Weights of a small GPT-style language model, trained from scratch on English Wikipedia: learned positions, biases.
MLP neurons of a small language model. Each row is named by its layer, matrix (up: input weights) and neuron, and shows model dimensions 16-111. Each number is 50 + 10 x the weight over its row's rms, rounded and kept within 0 to 99.
Before each neuron's rows, "fires on" lists the tokens most often at its 100 highest values on Wikipedia text that the model never trained on.

fires on: " an"
L5.up1992:57 52 68 39 57 54 53 62 52 32 35 67 67 63 58 28 63 44 53 52 43 52 30 49 55 38 57 47 45 58 49 51 68 44 33 67 48 42 51 63 56 53 47 49 55 36 57 47 65 52 47 59 41 45 35 42 68 49 55 29 55 51 59 50 46 57 65 39 47 55 63 31 69 61 41 50 38 66 50 53 47 54 44 55 52 28 65 54 49 46 37 48 61 45 51 35

fires on: " ", " go", " went", " L"
L5.up535:64 52 47 47 43 63 59 48 52 35 59 58 34 37 46 32 49 49 57 41 60 58 34 50 38 48 56 51 66 55 51 48 28 40 51 51 61 49 39 46 42 41 38 40 48 50 65 49 38 45 49 39 41 44 40 71 54 56 47 35 61 52 44 57 34 42 39 62 43 64 51 50 67 56 59 61 44 72 71 42 42 56 38 39 42 52 40 56 37 46 48 60 60 44 54 57

fires on: "th", "\n", "-", " one", " Multi"
L5.up901:40 46 46 51 51 46 44 46 60 37 72 54 57 46 50 46 45 67 50 60 41 45 39 69 50 37 55 55 50 49 48 46 48 56 38 57 62 28 48 56 51 41 64 73 44 42 44 61 45 35 61 53 59 56 32 61 38 53 39 44 56 51 51 66 57 53 45 46 66 53 54 43 61 48 46 51 45 68 32 57 42 68 59 48 61 58 34 50 67 61 42 49 44 48 41 49

fires on: "\n", ",", " (", " was"
L5.up843:46 59 40 50 47 50 56 51 49 44 38 55 60 56 37 43 41 60 54 37 60 56 61 42 58 40 69 52 58 57 16 59 51 57 56 38 44 42 61 35 52 49 45 42 41 45 50 56 35 29 51 49 55 61 59 45 44 42 54 56 57 61 45 65 56 44 44 54 50 39 54 52 45 40 46 44 28 60 68 48 38 57 72 56 46 55 47 64 52 70 65 49 51 50 49 52

fires on: " was", " Vice", " as", " appointed", "-"
L5.up1727:57 51 47 41 51 35 53 59 44 56 52 65 47 45 59 48 53 57 38 50 35 52 46 52 60 47 71 45 64 58 47 45 45 33 45 49 72 47 72 61 43 52 60 48 44 47 51 55 54 49 41 38 43 58 53 61 50 46 47 34 51 54 70 72 60 49 33 45 43 59 72 52 33 40 53 33 60 29 65 40 44 63 56 59 62 44 58 56 50 33 45 54 57 55 52 61

fires on: " ", " co", "-", " out", " un"
L5.up2310:47 56 58 52 49 62 59 34 40 54 63 43 39 60 40 52 53 61 57 44 34 34 52 45 43 43 32 62 45 54 44 31 49 43 45 51 58 50 40 49 42 58 45 55 50 49 55 50 56 47 55 41 33 21 49 56 47 50 49 72 61 42 44 78 44 36 51 62 60 37 63 59 45 51 42 51 62 47 54 52 60 64 57 51 47 62 42 34 47 52 50 42 43 55 51 59

fires on: " was", " were", "|"
L5.up578:36 52 57 60 51 34 46 54 52 64 53 40 48 49 66 44 33 54 55 56 41 51 40 40 60 66 52 70 52 50 66 38 51 63 59 46 28 55 47 34 46 53 45 55 41 45 68 53 69 34 36 52 34 47 40 47 43 49 50 51 40 52 54 50 71 49 44 57 51 68 62 40 53 69 54 45 50 58 60 55 41 53 44 64 64 83 52 46 53 29 44 62 57 42 37 58

fires on: ";", "rium", " |", " 5;"
L5.up992:38 62 30 52 40 39 39 55 57 51 40 36 57 43 55 48 41 51 63 37 59 61 54 38 65 44 44 50 38 45 57 44 38 41 61 44 42 55 41 62 46 42 52 44 54 58 52 44 48 53 52 36 60 56 60 53 59 41 43 53 39 49 61 55 47 40 60 50 33 31 33 42 25 49 43 52 54 61 48 42 52 50 50 52 43 43 44 49 48 62 28 56 41 41 41 40

fires on: "."
L5.up1522:35 67 62 66 51 41 61 50 50 51 55 54 62 46 44 60 51 26 58 32 50 57 53 51 40 43 57 71 35 52 47 36 59 59 50 32 50 55 36 42 56 47 48 35 42 47 46 48 66 65 26 56 46 56 45 77 71 50 51 46 55 47 57 76 45 37 63 56 41 45 34 60 40 63 51 52 34 50 49 42 61 48 45 49 61 53 65 53 61 53 41 64 50 75 49 65

fires on: " the", " a", " was", " \"", " as"
L5.up640:41 40 60 45 48 44 49 48 35 41 63 31 68 52 41 57 61 45 47 52 47 71 48 46 63 50 52 51 46 40 43 67 51 58 78 45 50 54 48 46 31 50 44 42 31 48 53 49 61 52 57 39 54 59 48 52 40 71 54 48 55 59 45 27 52 54 55 52 41 44 57 52 47 58 47 51 47 51 52 59 50 59 49 50 48 32 29 54 52 52 39 43 61 47 40 47

fires on: "e", " the", "o", " are", " a"
L5.up2279:57 47 48 47 58 45 60 42 54 55 47 50 49 42 45 56 53 51 43 29 48 52 34 53 57 40 48 56 41 53 40 52 41 61 59 59 43 36 50 43 49 54 40 39 51 63 40 52 40 65 58 62 65 59 58 62 51 63 62 69 57 34 58 47 50 37 36 59 60 51 48 70 49 56 55 46 45 39 42 55 60 49 54 51 57 54 48 59 38 34 55 46 51 58 32 48

fires on: ".", " 12", " 14", " 15", " 16"
L5.up987:62 55 55 61 60 37 61 39 49 53 63 48 59 44 42 53 54 53 56 44 58 48 52 38 60 46 42 26 48 38 53 51 37 51 56 59 55 45 58 53 46 29 33 46 49 51 38 46 70 37 49 41 55 34 58 53 50 58 58 47 67 61 37 70 49 48 62 55 40 68 23 27 36 49 29 44 37 48 34 48 52 49 44 60 41 50 55 61 34 57 51 50 38 45 60 54

fires on: "-", " La", "\n", " Du", " De", " Le"
L5.up1560:53 50 43 57 50 60 63 41 62 51 60 34 49 40 60 29 64 39 46 63 54 57 55 52 42 43 55 34 28 51 62 45 53 52 44 46 64 49 37 47 38 73 47 65 40 31 56 44 49 60 67 48 49 69 54 48 49 60 42 62 36 24 47 51 44 52 44 41 57 55 54 51 63 55 46 56 57 51 58 54 40 57 31 36 57 41 48 56 53 46 50 53 51 64 47 42

fires on: "\n"
L5.up85:52 64 47 66 53 63 47 49 44 60 68 54 40 42 32 48 54 49 51 47 50 51 28 55 53 30 53 53 63 48 59 56 50 59 28 43 60 43 43 38 59 38 54 57 56 42 48 43 49 45 51 62 39 47 42 48 56 64 53 58 35 45 52 48 55 39 48 34 25 44 50 39 72 49 30 55 33 74 45 48 56 44 57 43 63 58 54 62 54 45 44 52 26 50 73 49

fires on: " "
L5.up699:49 42 38 55 50 52 61 37 56 55 50 46 57 37 67 68 50 48 40 59 46 53 43 62 49 53 49 55 35 49 56 25 37 32 41 53 77 60 47 55 47 50 33 55 52 39 59 39 40 62 40 62 43 45 49 62 46 34 56 69 54 38 57 49 49 46 45 54 53 57 44 45 48 57 51 51 54 46 42 57 44 46 36 57 41 52 53 31 54 41 40 49 59 41 39 53

fires on: " The", "rium", " at", " to", " $", " of"
L5.up1768:48 45 50 48 44 42 49 53 50 42 61 59 52 47 46 62 53 58 49 50 41 57 49 60 59 59 57 47 64 50 38 45 46 40 52 47 59 56 52 47 59 60 61 57 41 42 66 39 42 34 52 57 59 49 53 69 45 70 44 54 57 45 63 40 39 56 45 59 56 54 61 55 24 71 53 58 46 42 58 49 65 54 45 48 57 42 57 35 53 46 34 50 33 51 56 59

fires on: " as", " an", " Go", "in", " be"
L5.up1031:45 76 61 57 51 37 62 33 41 66 56 27 44 64 51 47 47 64 38 56 40 45 41 51 55 54 51 63 40 46 37 52 40 47 49 56 57 43 50 56 62 47 60 50 53 46 40 61 65 47 36 26 52 64 50 45 55 36 69 46 52 65 36 52 26 71 51 38 42 46 41 29 50 64 34 59 51 48 30 45 50 46 59 47 46 57 50 41 45 40 64 33 41 49 49 52

fires on: "\n", "a", "ante", " ="
L5.up1807:53 51 52 47 40 49 39 74 52 33 47 37 45 64 54 51 56 55 49 69 35 40 59 49 39 54 31 56 46 36 47 51 56 53 51 51 44 55 40 23 56 54 47 46 43 46 39 50 58 65 44 45 50 29 58 52 37 69 52 40 66 34 53 32 51 50 54 47 50 58 66 36 50 35 54 67 51 48 65 51 52 48 64 60 57 60 39 39 47 63 47 61 40 58 41 57

fires on: " the", " New", " |"
L5.up991:58 42 49 61 51 43 58 55 48 61 54 46 55 57 58 60 62 56 41 48 32 43 46 57 54 51 49 50 38 54 49 50 54 44 53 51 62 52 48 53 58 44 42 32 53 42 70 47 40 53 47 61 48 46 52 51 52 54 63 41 47 43 56 62 49 54 64 55 50 59 57 32 44 80 46 40 41 66 31 63 45 51 55 54 45 27 57 43 40 49 40 58 54 46 63 52

fires on: " of", " in", ";", " to", "|"
L5.up1054:47 55 50 65 43 48 36 32 27 39 59 45 42 43 49 48 33 44 47 47 35 49 56 64 49 37 54 56 64 48 46 42 45 67 38 56 50 62 62 50 32 45 58 52 51 58 65 32 36 41 48 47 54 56 55 22 51 35 53 72 42 57 46 46 35 63 53 46 59 51 61 55 49 37 60 37 54 41 63 46 49 47 48 47 48 39 44 42 42 48 33 44 61 69 41 45